python train.py --num_hidden_layers=12 --hidden_size=224 --num_key_value_heads=4 --norm_place="pre" --qk_norm=false --attn_scale=0.125 --tie_word_embeddings=false --init_std_qkv=0.0388 --init_std_down=0.0 --decay_shape="linear" --final_lr_fraction=0.0
MLP neurons of a small language model. Each row is named by its layer, matrix (up: input weights; down: output weights) and neuron, and shows model dimensions 0-223. Each number is 128 + 24 x the weight over its row's rms, rounded and kept within 0 to 255. Numbers have three digits each.
Before each neuron's rows, "fires on" lists the tokens most often at its 100 highest values on Wikipedia text that the model never trained on; "fires before" lists the tokens most often just after its 100 highest values on Wikipedia text that the model never trained on.

fires on: "ot", "b", "ist", " L"
fires before: "um", "her", "ory", "og", "or", "e"
L5.up551:155137110108101122156113130120099111110095117123159090142120095151167130125088120103102119142119119141182175135124127152109070181147114106148128128061119128115135155121134157107067143109167121165149088155123114137140084114092115089173094160137127150118094119134154124129102185128107159121102146167132147124143136132113115084139088101126120140142102088181115097115104176127141140134099116136132126112108097116150133148116160114154093106109119145141115159124126136124133112156147133106168132173123157141135119143126097135111136100109154140168103124135073113141185129156151135124118123119103092094131106112141142127196129096127152097148122120092140138129114128094153139162119
L5.down551:098125135135165179148153110119110095120157145122160111131123118106132098117089134139189139134134165110125128137090119127111142117118121157159141121096186138132148141062118151090150100099159147093191145140146177145086141117168140125107138135141129140105138118089121138148115147142105146104110114134129117135179167178097140133114135101151128161141149103092121120179121092154137135134122104121141118107095169131114099105105122126094133096118157133139094172149126127116150156166096113131120111118147107114094142139154126133138103075082114123169126115143112108151150147189129092125141112142088094158126127121126159113090144148123119124120113093106129104083164114096176115150129

fires on: "b", "th", "n"
fires before: "um", "le", "a", "ur", "or"
L5.up425:108100109128125089138149145092118154100110145127152111128147095141087121124165117120149108100129162149139170087129103140109148143108076073158148093134114145125144146086133139140139133112089123176157103121103117101130149139125127153165149140141105125168126111164111116089084120123114126147159156154131151108160134163135106092134137110140169166163132120117148147132136146101113138177135097092105084136152123137201152160172124108143127155147086140168146119138085141115119108141081141125147150159138131124116113103167130122114102177118139127144121187131160100125162134118090150105129120128141096055147129115128099116137108124120142099093144111114123095141141121112136114185137
L5.down425:123106145114121078139156162151142129127145131161125189184113095163196121148147127139100089123131106167162137127151135133110106124145119120073107113116124125115138104094105105139094132105130126152171101126133144145131161144138132132099137128095096090104133119079170129107150101126096136167153087095147174106133112098133144123143127131174123124126085118118089118136139120133111129121147146119170093180137132099124106155141119154143141128117132079115155153165145075140120129121098120097125166165106114173118110119156166138139106082104102142154092141162133091155083136146171126150166135116125118100104142131117100147113146163101155130134140136148131127110165112101088106124108

fires on: "el", "m", "il"
fires before: "d", "y", "f", "op", "ar"
L5.up275:154115128134166087149117115145142097122104135108111110143158160155172146130084096080143136169118108141122142126176154128154112129101143156103133118109122159106122129120112130132161132129139194123097128148128158122080136131115153133190140125121105105149126087134108129148113102138172160110109150131151105153089136157153144104119128173104139110112115106145089114140128149144158170152154112080136098133123129183115182072106124135141107139112124101160119151110125126132132128099128112170159112147137150140144162109112134103162126123123140138123158131126170089121121134130132128138111147179121085126048124132138097125155106080087083128125162100132123084168142103134130106144135
L5.down275:136102148127132112114139128130116181185118155129143121128158121115133090114118117147116134104118077089153169133099109139116105171162136107093134144111092145133143118117163111162129145147119113159107117137109094116162114126129158142085086081132133134158105117167154089092111129139097145134151135087143063097123107143124163134152134150148114120087138123157222149141147134081086127112120091166127105144155146082118134151113189126119131145126128123098120148074125139144112106120157151097144118167131143121123108130139109081078112124122138155117134137139136106161135128122154122145139120123183088164119114126190130126109161123138105115149122141140103120134135123123123168154125

fires on: "ur", "f", "ver", "in", "r"
fires before: "ess", "y", "g", "t", "gh", "n"
L7.up656:126118136096148188085131130142141123076137096129133160158098129165111156159140114144076082142080084136119094142122140120137126122146100106173148148137112096149113154108133104131098137106143123145140105118153106145134131122125180113103133129117146067176151122104134148112112116139153183107139113117149104125139149132122178108115145137100118140116148158205092160120124136103118098126122089115180133124141137153126148176149097174176121138168137116138116111114122135086146142143102143102129107120137119096092129152134123180131114134135099111106156163102119148125143109098165121171106081141146156141080097156133141107143124100153106113104095107105122148117132114145153142148121
L7.down656:145125129110111138101138142107154121111095144099140115126126132153116135153119142170138103137102131123132133096099099099123141128140113117111187139158124121134106113087149078157154132192146109104143135142115170102146116177089106097157140115133151128107121140119132111164114085119168109112193180110181108150099095099120111138119084100145121070158118150100141118112110155141121127148109115161137166108115125120148151139146130118160118110107148121138114118128109139094166132151083109119171119127149127125131084163159131120158151096134123108135132132204153152096143121134131130083181150105128112139126127158142153078128110125168114152135106118101148103130162120110133170097077

fires on: "o", "ol", "ru", "or", "d", "on"
fires before: "ber", "og", "ary", "al", "it"
L7.up755:095127145150158152131154093124143154123129172149096123139166105130080133130156141124121153098123116149125157117157157101156087088144106148119117091134130120155119092136117119127091096156169118140124129141143143157124123118199090163136140110111170138094093143131148069111101158098105154129107134113104148083114142156109132145111149168105154114113115183179163092106111139128119171123090151116102106168135128116127136097127122124161116109157143129132151107135126129164141120134126180090122109107125130145146096109125133113104115184141091117147126162176120155119125110085096129115148125123123142112098082138108145142135116139181116139079080124148155150093155126109136126100157
L7.down755:133129161147137157156111123124110176136132146141171143139120113119115089111165158149123152134123119108145126105107154104125123111092126104108176119108114120105128123114127161126143112115119115105132119155083120167115109150071128130131048153091130128154108101124147134146140117144098157159123157133107134112115095132129153092119151086157163141154124118124115127084100084174085148111173100139116146120129169094125150152116153090125162110135125122094130157132118134177084125125136140163190086134121131111114138092101150100125159122143151123114157122112088052112141181116130081156157101138130102102106155136150118165157115112137117150119123165156128163137151154108138115155145

fires on: " w", "w", "ow", "ew"
fires before: "ork", "ay", "rit", "er", "he", "in"
L5.up565:138141131098081145132123105160078141147156106114145083139153175117144157162095105112118124154115107126099162122139154142133129127126169115165132147120127096133119135132117110128169158108114120129151120116112160129106129125097098118164141100137139088147134123103120135104118128112129137075146098124087153141139158126095131146141094139148090110126167149141168139133151130116073095158100114096097102112151087161146148135139135171144134137152148136151138076105115104081127103139183131089151108135104106117138162121113156123098158088148144170159128171185083145141125167076143121097128136124147134116132086136123156163175095140137105141133117126135136133158149120171091107090103
L5.down565:133145127084097089120148101126154129169182113095158090141176122122123132168146104107101144076114116161140148078137121131092105098121153100145157100135132126106135109167099126121152165109103120109186107104142138095141119136109119071145113146104154117111147139094118152103138146123131122096130087123127163126099139151123081130144104142127093140107163144138161113124176145098091112147094133114104170130151138127124125147121102130133102137167118132171128114141129123135136103109160129068143106138133100076137145120135125147096132135132171128137141159150115161171118180128072129089125103134125144099105141155112118145138138153135140155096152139130167133150172151182100102114139

fires on: "o", "ro", "ul", "ubl", " to"
fires before: "ok", "ard", "ot", "ican", "l", "ad"
L7.up382:113149141108128115110145147082118125126078157118127128139105146091175137110105137124087124154094119083114120104161098165131159110123136118165148146164138103129181182131124115155120143131097114138102123090109138155129126122129144148118111181101161100134164161120146141158118146093130160139091097127104170119155100153101110096146132116085132115156100088166071128119120088144132110159114117117106092138163122167142162120142111099107129086148118162096106152104151128166135152116132135151129097140150123100133124096127135143160122094137127117120177135105138121129167125098094149156125155135148141136094156098157134190175155118158132120133137155169107108141116188136114149133128
L7.down382:111132139125103187117132100133101124104133143147113109104081126100155174134129140123128124159120103063142138138130112146104114117124176105125147127133094136107119152143085086125089133141123114144099165145124125109085128155133113146129121094129117132132155095055162095153132082105161095128101113144151144090128088122138111154120139157141118119110136164144094138142146127092179139152159083102116160126135155152168151153156167126118196114116112125115120175153143106137100155139125142141146101122097137105115113115099113161122143123081131126157131156109118131136147127155138088159185131100098121165134119138169141161147156150118143109106109176150117091133098141110101110163133

fires on: " of", "ic", "g", "s", "if", "en"
fires before: " the", "t", "e", "an", "ing", "es"
L7.up894:106107120125073170160125087105132133115128085125121138148129131106139166124169141140110117140119114125133081140113182139163148082114110150179096135089143128152110140166158157152145126193087136121115150133132111137159117140128103100141147145160152140125135099150118136118101147047133109158140116141090176153129120159136135151138110149132096148085119090117096103148063158098105132110120126093131145124166110129140121108118114150114114125128122152124147146158100147142139141129152133129145069132133121129144121121163142137108097152171134137115123106123151081140173098107135142116120140112143149109156159118134079144152157180087144137117136138150115112088111128132141196133153
L7.down894:115157102174098120159123125146127112128124117181137136165121154123145103117141122107117133153122107120155161166119127153101126124151145144066113107126145100109113097106127085134142156156106144144096174159150189160114119089146131133138176152083112137088129148117140152128092134125136141056161130128126125138143138121101103111115110138121152124116125133160138119120104094144131087131130169128098126138137110140128150133092059164164109201132086135075147126147073112149159134122156118131115111137155118135134124143085158111155171096121115119176121134144122129132127099120083149158087143130116125123142109143123149124094139099114070132150098178115097124127136145109122133156140

fires on: "u", "in", "el", "il", " l"
fires before: "ess", "gh", "th", "t", "y", "s"
L9.up75:112162128145114154145116129122099161120151148095152139131153083131087107142113110138096118133149095131128111090098189146118135114188122132149113141101133105153138138105178123161121112119118136118137092139133150147110108088164131135133147128108123155187101090131106099079112109134114132167162148105127111147136132155115140126123154088178136128143132153132129104143102116179156148160137110114147120135111179163157120156172131162138124101125112086127147105101155128105106089134091170091101074099150182142163123149095105125168164113102132074161122158147152139149127123151125142134113118120075144110107130155128097131130108148115098119131147125150097085111152157137098111108129
L9.down75:158124139162114125117150124140065141157103136140154159115120180137155138155139110106163124133146109178108124143148118116121147121138092165144095116122124120145165131127142110097123133136155171114104111135080157106126128118112097136097114097137172081149150128135123131178149129161151162134099148105125132141122156101113059138084130120117131132096103131090167099143152135124126169127092129127148111111126127088186123121118129084138144112142148134133135112117145075127112123129123101128168113137095142135102123135147114119115124102073080150150125172177107139131161189114142135127118140109144178155109114134093117099155152160091061127125124124128144129171110133141110127092084

fires on: "y", "le", "ite", "ub"
fires before: "as", ":", "ear"
L4.up614:087146092124168155146114109080125138136131165121132127142129129156101127125138130129097108146133125145107116146125091149126108140124155114082109138102109113188117152142139143152137110119140106108134164163095140164091140084183127131113150185156069122108138149110099064174096128127142137143151096152132105124097126107120110113117136163107122128139104143125078124086143158108163117079145115165126116131145155147168133133139127137167125115147136110135138097114151169138120120110126114150117137099162089102148147130142122113136096160159166112129162083124108147143090071108096127123176101140151122123086120090140117137111151154113117136157084125139156138142169143098116145147073
L4.down614:141116159119144108128124132136126099162130100107139144117148108121118110154111124130154179138120050151112139140142137161111143146152160079098157140181083116140157139129088082166087131142144131139116107159125100093150093092104092137139102138103138126116106090115159157159134167123112139113122119163183173123131138127124130086149147099149105156078084119094136138124133151144124083152106118130107143165118153101120132149098131156116137113127146145101123153112159143162123102141114107130114158135110119160171127115120104147133186122143091127141161150111137113125135130134166091152134126108196119090106093113154103134108194160113107116093130114092136104120153131143121115116128

fires on: "7", "0", "6", "5", "3", "8"
fires before: ":", " |", "–", ",", "\n"
L8.up810:143124128146165079148128109124180107142110086135102153163152122160128110174080100113114110111153112152153144106165120117151118136137148143126134194133134115102141128131102133104118160128157148134117136147134134157118131129120193114106132171139096110138131125101119149097106117179143146140139116134135118140122124134103125129124152115135163146119081120147130126140126129080121119131159102110151127149100129110100126111097124143143153188117080099112130115152098135115097186127077139168155100143095171117138135103142130121164087158149156105111169120112108113124137102153084135138114105167145116096134092051121092149115135129155142100135176154091114173105119143091112125089106
L8.down810:142114159116121128137141164085139149124154137110136113127120159168142103139112146084109142129161146108114138121169129099099142150115135163129122096124135127144134175122147109079124140096143155135115114154147125090160163132137127110127128137146178120141154145138141109119122142091093102127139139121112103134127134122143126129112130143111109159143150117115119111145102115120094110146072122162125161141140118135153140148149132104113104105112111148112155163112151133119033093154159070088153156115120088146117095168094073153080149092146125103157090162107106139168134112148107112129168104123101151129145156152194147109131085098130144162163132118094120130120159092173138088124145

fires on: " w", "w", " W"
fires before: "ork", "hen", "rit", "ell", "ou", "he"
L9.up369:126125105105105144143175072143150090154175124129128135122145118086088100143142146108121142159113153140138103114115128126111134150128136135146148088157091158129116132075128098128142122117138103140170091115107150117080127095104115121123146117110133046103126151121158103143120097144127144122130122134128185146127140149102145113136118154150122125146121154140145100119126115146134149158105106144118105078134123089150096156122106141134140111113141148178138108082106144141108119141187116150123105173098130158125125114170119191146146110094182170170134118144101177137116127137131138152135135104109107117095051152116129151115154133148113133120131095124118087172167138154149121101138
L9.down369:140132148126156080136142099109141142118109120163148077105146099105107146119116151141137140111083159083121157135115105161117138122145157113119109090120121121146106113155151105157122172132168128153110151132166120116115104143124113098131087144142150154145112097126133124130103090150089157135115139103114143159124141138142106080143104117111131099123145163125112183127171146107123146086152142092123139086135122140121148163168127126108118114156051083147119158141153119164117130112166122165142155106135120102152108114104108089100128148129155113141135127147121149152095157112110126107079141132126106092088171126159142085143123158176134144149158151105175154138152149154070135089111

fires on: "il", "ar", "od", "it", "as", "el"
fires before: "y", "a", "ies", "t", "h"
L7.up847:074146153140105174156127112137144155138162158117060116176109135152142070132160137154145120104143165136150128122123119137116114131088116143114126129166138127121142150087129084119128115132088095133112125175131095136119163145154131117163134154107126110142138117075108128077121121156125157142089130130151103154132165147102149109116148110117121109147122158102191132147130131094132167134090147124140076104100179112159171150127132127166115105120142134086147158110097137101157081124112140063131098123143103146129135094133141162190141107142119160122128121127108140117108131126151170152123141115107129190105126120171113126146145144110115141110100115089127130149141145153129112147126
L7.down847:115106153118117081114139116102094148117108161160152167155146123148109124137145104145140147128146111143124112141149146156104135133107155163098128082147099106130162102134120115095116132112122178094127157153135107115126092059075080148115118138100112123114144157154166149115119124129103130152100143118130126144098111102108100165141137112091108142080141084151088156127117128106106140120179162108136135122127139085153127122142154095131140186149100110137137086121162163118134141124114130148091125159114184117112142164147179170155120134131126130151162090151123155122146124123120121105118148138182099095100141106116148113115117108151076109108121136142103179163167115165150109115119

fires on: "il"
fires before: "m", "t", "es", " (", "q"
L9.up575:144151116101106132158153099144112124130119127156136137136102109123142156140129137090168116112114177144109163119112119139123109109100136158107120146117140187138126119143125085164116106142096181152155109123117084138181126148150143113145119163127123092146117115144127148116080099107135140175174136150145127143161125092109174108115155124151096108088102137124113143140124138144150178114095120126130093106119141082166122165125115130180130120148141136136123120137143116118107129136167094148126106096118093105150135112132104072129112147132120118111146164157098115062167087138111063146116115125171138080102148107121071135141112132134108122105133108195138106115110118159163117147147
L9.down575:114090072169129163095111168115137135135180169102095097139114121138191151103136125118142083110121130095128146187096098119120162127113159107137144129088104085100135144144106124133148128105135126088100109126117157143135124100136137099156161144152112145145114150151142143106093112115081120119176154079122126167161140100112096121155125095126135152174129091098139123134110140105124108156128088121120088135114142130117110135163136100135110155138143145116128137139109118119137152159099174110182088140175177139125124110111143141127148099147100106163145101083158107174129157133129130163142136129136126115111151155152146111132096117164115157129115137100125133144142138110116111132059

fires on: "er", "ic", "ol", "ur", "ul", "ound"
fires before: "ed", "ation", "ing", "ab", "A", "ations"
L7.up423:108169159127141128083106128153090124111120143125111108133118161116105150150156091124124096179140134127119101154123148084148093114137155140159075140107106156114101129124111116174148135135097066136152151138139126179124119153142132128130156174171165080146121130120145112131147135165126115105093146101085104123125163134153147109129098130092112102151091104117127074153093109120058121116129127138146135176131164167136109123152122102142115109159092131123145148108100168144138113117111117142085121139083138150134125140125125114150125154140111144149127141121108133118111164166154165110139105164105113135069150166131133101112158165138139165124147097099136138142160127105165173128147
L7.down423:113126094103150138149130096099160133108159136141127126118094124088161115110134188105094169128103116133138131131092129123118150125136118160117146155113122134152131112143091150184109095138156091129136095121149139131116117147103180101105076147081152124041137165147077158101085144138122113112088076125085171131154119135130132125116140136109138176122157136170143141134151068142137149149140134126132147169159092104120137160102121135102172131130143099165118127118136141162127133117162111116165119144142133087112132109129148164150123130105118114114133128135107118093117141078156163128091134153119173142175132083152096113126104147091145119128117126151129141112143134117118125127159

fires on: "ut", "as", "ot", "s"
fires before: "ed", "e", "ion", "ing", "ic", "ive"
L8.up437:106117163149147106145155123119118164113104114107114105114119109154108106079093136119108154156109153125162100149132158116118143113122129141143075163127107173127110118110075141077157089167148133127130136151118132203130113134092144117108121103129153116087133132131120111144122100121127148167128118086105117146102126142107113164107126119123123110107140123145166115152137143080152120116126134138154115101110099136124120106110139149146132182138167143141120082118129117154128125155138175173159139110176165098098117127179135124093135170161124164129153113127146083118089166130157142083145131109111144126147200116126111129108181127101134129137078099148098142138143119107141134088160
L8.down437:134137167164142160105157151136103081101106099140155152112157134080145116151150112132134101162152126131123142152122116171141153183105129131136126099123159089116092149114170149097091158149121175130173138167123107140150099144105135125104108146135119169134083134088111139136085141168098106087098135126103117142114107126163079142153113126145103124153140101137110136104126114161124123118126137146100161180123142145171115104120133099147137141147150100108142114133101160089131155100112164127080105131131121129160164106089136111099146139133180157125084134103137181119119114127147135129112141103077117103135150133145126089123144154138142149120066143128141093131099128133088109101099

fires on: "u", "uc", "ess", "p"
fires before: "c", "ary", "ch", "ff", "ce", "it"
L5.up137:125099101147110133111148112113135166150060136129166100126106116151116138116143187153143122121105119141120152136105121142144100135104124131175107139158135114121120141121123125143131131081111126164120112106155176159156144117119095168146124111147122179127125063085121130170118121125142127150120153123154161170123122130154184119105107096122095130128157106133158104124120089119098164124132125106123132155135139160149172099143085138114084106132162133127124085092151081125131194125154099138105117090090126121113110140127113156110130114138150142123160119145108145151131125114177093162090141163106142149117130119069149140116137160098166154116114124128131088121132164086112143175161
L5.down137:139127124117102146153114103101092147179153088143138128130169070110149166110128136186104113112140106151112132111109085109137094155106160105090133143146099173138130126177124093144115108143108139095183134168128124141115104121172146108163097129091096119121129099103122149133130157139131121147122116086142112115142194151121136165122162106114139104106131117133179084127097125124147160105142155110159131138144120129089097149160127144128098120110103158168135115084148136129167146121111162167157148084098105104099150124106148136132124122103110121107099140114109115089114121141149134133100127123113136162139140158162117119121101129118116103125137144195145126134134129109201149092109

fires on: " d", " pro", "uc", "in", " D", " f"
fires before: "es", "d", "ire", "r", "ation", "o"
L9.up11:088160145175124158131133108132170105106089130148099101164162118149147093112144179135115116145156148157175155151109122154092143163115102109151121142114100146131081133114120089122147106166169114122171134132131150162129086138124164122103110066126124113133103079132114118149127166165144134134114127158116112080117131136134106112129144086151127171100120090159128111094134100167125136128113091100107110141139115131157157178128119138169112081130149112122129141133116147119155136118113137165167134132108128120096168104132130091098139179107123120090137129080118146153119130150119142169151131090110166098127126131145119155116141150162151149106109164106127136082147110150093087122123
L9.down11:116159122103121116152140106109095162174115090113121090124120157163138110123170108138145059159132170169165163108138190187162106111148116173142120148098108133097119137159118101088139119117152134143149131106137171150103162111139157138124085100109156112144152110117119131157130155148101127111110121138118111154143156111089101112128114155117126149096115098137085162137141165134137132132189157148107127134102105147121133136119099153132123131114160131120162117109155112102076163175164096119162145133152142079105150102130117127131111117081145119124141160125142146146138061128106112162089137125121130125121115124139122116088122110137126097126134120127149072098102138141090132114115

fires on: "el", "et", "o", "ro", "ag", "ire"
fires before: "d", "y", "t", "o", "ot"
L7.up459:108122171123131101126163148144135155125104116103108156121116156148155130156137092083135110174131127128112131132176118115125147153133103177110140129090140118126155091112114162121146137123141129118125115115121175171102090113157106178157131129103123139169158078137111116168115096141126123131151095172138111148123141186156168141132171127135119115136086106121122122096169129135106073134099126123148100133153132134134101116111141121122150158135102145155145146149123141121135084098150116111135095113139158075150088142131121137110165102138088098127142168087132120147165144125169148154118178146125128139065111154138107138115085120085079132095115153113105124115123163174103100114132
L7.down459:180103132143137132128121113138118144113118127131104141171097117136138106118128093156142195137100141146108136107138133077105068162114087124111135132144118154125129138138135089136148116119105131125106152166081121119146157071123150099085153084133139134105161165119123183119123081146164189111141115159129101142138177130172140130095097151169145172148166159098134082128151122155137145113103140162146118120114137126130137136140103123150138132106136155113103104090126133137126151125133119144103075102123148140090117117111174126137115150102108132151170120149137112124107102096088088123127157130118148146137120142143126084113104094184124116120133161128087148108134108162143131081149

fires on: " al", "il", " ", "id", ")"
fires before: "b", " |", "m", "e", "ent"
L9.up397:125160121094126135179113145100143117104130111109128145166125136137137121087120113149151106105148163097137098117088163133076150136133104166121117166114121152123133138112140132089135104157149094119133140134095117125138122092150100136126144138115135151114126144132114142096095106115099143144162119119143164162147132107112169142120144162129143148081116156160101137138102146138091137121120184120144072091128127148131100124098126123121102134089137156125141103150102097068110126092116123181130133140131093154154155109123121131122155114090130144167091135171103115090165128061132120097180086104137181117137168101129153092157171126136146109155125114131103197120126140124111132147159
L9.down397:148124161143093146114126150192122115077167143114151142147122151118108090150149129148140131120145136109160132147171086111159113121125130101123148117103114127085160139148175123115094148120119133123166127139093127137171147115103142128085181160138066154133096120102123123119110115150149142165158133106121136096080101143154074126159149132134108123126134120092162108100181122135161102106162207122147144123114116103114134157101146184140127119073132105131153100093125130123156143138163142136143130110151123146092135111079102105126128108131162121130127138098161124079106090126133066102120118134127125163153129124153172118151150111140140130135125115125099129112121086119131120121100

fires on: "iv", "n", "s", "ed", "w"
fires before: "ers", "el", "en", ":", "n", "ition"
L7.up498:149158078115103126159131147145153157118124126125143097184104100103123125199112139121168151150098101102146135121143140121127150071153116127164125107151147071070110141112126094144111110166122112090146152117136109079097127113138148144087130151093127111122128139123142132134101160115139148152113125146124138129160159136137129119099131125117133170152131145135163066179107181130106115141092103137108105162187149140125095135175134134127141113137090102137133094112095064107113131117160150112151103131129099117115123108115087088179158122139116119096112082141156142127142174086154116152127134114140123137144120114145142120109142138141115161111135112164117104110123128164156134102120
L7.down498:102148136151122107172123091109154109137097143138130143131163103104144139127143116139155126134118140127092164150123162141123102155133147084112081129173154099140139128151072135130144130116148160083184161130120087151093098157138150123117150131154141114169124140133142130118121164138113097140150092149119119115125165176116128090123111104163116106092137122137120126128097103107102146133156135148134133144160099103082120137136133128139072102182138114136126163110109128086190134162128117114160119106097154145083101157131141083120093107109126118163100140175129153119150160149082098178162156141178109149112119117109110106092111099137127124131121121116135093141147089156120107137098

fires on: "h", "z", "k", " Y", "y", " S"
fires before: "u", "i", "a", "ou"
L8.up589:121168139152148117144134134115111095146184076109155109120075150151135087099146151133132098064085122121178094141124120148108110166128100100135162120169127091136117162109127109153124122134096108133149145141138154123132140112149075109122164138113101138131121142115123167132141156141094118140129169125140173131120090119103125142147111131115118146093143116152149133124110109102126138137142152120096125119129093062083109165152124142158138083119107163157142119128102134146116167144162157141121112145147113125135126089141106163087192122129129146120106096125142129167121097125114111078120111121156050125104123128154140143155129120141160083139084114100142123133147150117150156090150
L8.down589:097102118139097115149121147151104121115171139127142104112137106108138157134102100130101139097122100140057102103096142062106111089122145151171121155160089116135140134176134118169117137122131119130125143149124116157128171144123111170105122120105119090161141129118142116136112124082149120116092114139112165121137125138133155137147129112166177121142130153079147091135132151092097104090159091181188108145136137168122096107144097116131113138148103127147135159099121161136123163158155102153149136136105134164160145130171104138122163103121113106122122114126135140126156102104156165135151147107148132140174127125112132128126102104111182136127156109134165115097153116088053125111148

fires on: "\n", "p", " (", "3", "2", "5"
fires before: "\n", "res", "–", "-", " the"
L9.up271:127096129170155068129137124165115181167110113126107145137106124120085127104143162154106121102183116133109129154104154146108150134152117107128099136117150143136172153111123115107121175112167134117139133105170150112121140171114138104094121123103114116133079124119136115127152146139100127163154118132105082111099107137109120151074142125142161130140118173165141150154117108137113128113079115100090125153112074129177097137141093162139123171148118135117129132161120142102092179097128182183129121150116107138118123115094117172056111140131146126128135104097119103150112153117137130131126076151159124129171128145114126145123147110116080152119150163126129134134082117105119145121114
L9.down271:126126150143178114159115123088129126157097140122178133167161141159141139132118113107114112077105120155135143133168131135128088141121128115094125166134110118097100094131177111138134100159110146123066094123118131148103122108110151140106125137135117129115150077129176133133137162144183115107145153157143196148153159129119119125137136109148133150184139132127126057135143119136075160082148122110142143130150152128101118117108153096112106132150102111106117127144085107114111117159084098156115132130142140130140153167119108096143138146148096144139166168143088145116166108107095148123124144117068085118140105116096101114146129160084133130154113105157123154124172104125116134106145

fires on: "n", "y", "l", "k", "w", "m"
fires before: "i", "a", "am", "en", "an", "u"
L7.up805:106144118154093142124137109162114124145173137109142117118125103114096119108180161121156132114127139117129099124097071103145136131127141125095155085119120091100148132107128122103126093105140115176129121142179137093108104162099100156156137107126118104138124136117140143164121128108103094107115115125189171087113135146131151107127068143146137119134116149143141132103145160084128106129122131144092097115123070139144094151151134164106124126106124157139150160095144162183123130104179158130118121100130146121160103128136074118127158128134163148118138061151157115170179108151093146149145110129147117116095133129108168106149128144172086101140109124109144138175124114156141143139165
L7.down805:130091124119115106118141169170120110161126159120148119132122148145125148152112153143129151108124167144110082169119155155139107129102102150165145156135105117153123153118131089136115112125073115111141150147156174108098158095139122103127121138098132139145152152154115129142104177113106097082160104146120120140148140092115144050170129110135131099131126094112139140145131105129132093146138144110161173063110111144136124107115099130132110111130142168133153107101189099131106103101172130103096174147136104141133124114166109141141119126071138126093122103161145108130125140155120105184121132146185117104066132156135139102111128142124153116143150101112140161128098140095095146122105

fires on: "ug", "y", "at", "in", "os", "s"
fires before: "ust", "ess", "l", "t", "ur", "ian"
L4.up692:120132099124115143121110137154158142120112148119135084090095131133146105178158142050144189132165093128113138149062131151130100159123123097121148152135135120146127116125122128126131123103076118118106090149114142158100113122132124152133141090141127108124168112137166110137111156109102155147108151127103153162119127160132137144141120161148125089121117108154137114128135103138161096114113136154120146165102141105090108140139152149098149101158144129178149122105150160139126079151144131159167106161113122141118170113154116171112120107138117111131128111152125117135079109124151142129094105092110163142130119090119124078135126131097057092177126122161091159107162101156155139163164
L4.down692:122107125116151131098096128111107135135151171082112127153138106145123109102144089127140152187120126121124152149157122114161135115102114174104169123119115131065139172120127138118096132069084134166138085125109151109192119142107146125120101120161144140132139172156141127147118075131108121156091106109129133136138170129122119118132174133125133121159144133112151153129161145175116114114080127102119128119132101134145146114120095159114110109121109119114117158085160140112123119117141116124175156119096129131061139164090142109143156077104145103111152139136110107103117171123121155120182076137131199174154125110131141148131152130140138100138110103116129095131143105129134148092111

fires on: "ol", "p", "an", "u", "l", "ri"
fires before: "it", "ish", "ic", "ice", "is", "ary"
L7.up826:115121099135159141146121131150124130113112140109160110117147086126137176130148169154186114153126156128152140113124164148119122104152098121118132167151125142102151110092158118130114136130148111171119178140138145155131139135169136161147138114143128129122128134106147094093137101076107106134139082096147147100110164161141108095158137122141125092105133117110144087081102107125117138136090154105102093138088125156151160095161160137088136145093134051110114138150091147140121172135098106121141129152118142117150149147126072144167071111158168117148163154106148140140120125083145121103119161126107146134129128151132144141143105085125118142136147101135145110149122153154064166131158
L7.down826:161150129090127117121143130135109150118119172096153109138131102124106121149151144110110171172085166141123140163095136124134122124125129090086145084144129121103127126115149148114156094100156090106136124110136136102172102120147180129140116122083150135103139115163089109128142121096089109138162094119150173149121132110083124116123122102118158170123148113141144147156161113136128081158110149064069173141122152130129158113175123138160131131168078109168118122130092116110113191141106102119107128113109107122093158116138122112131139134099128109124116099143116120148155123134170145166073157157165157145162155131122160085145103105126101135113144123103125127149147117116143161122105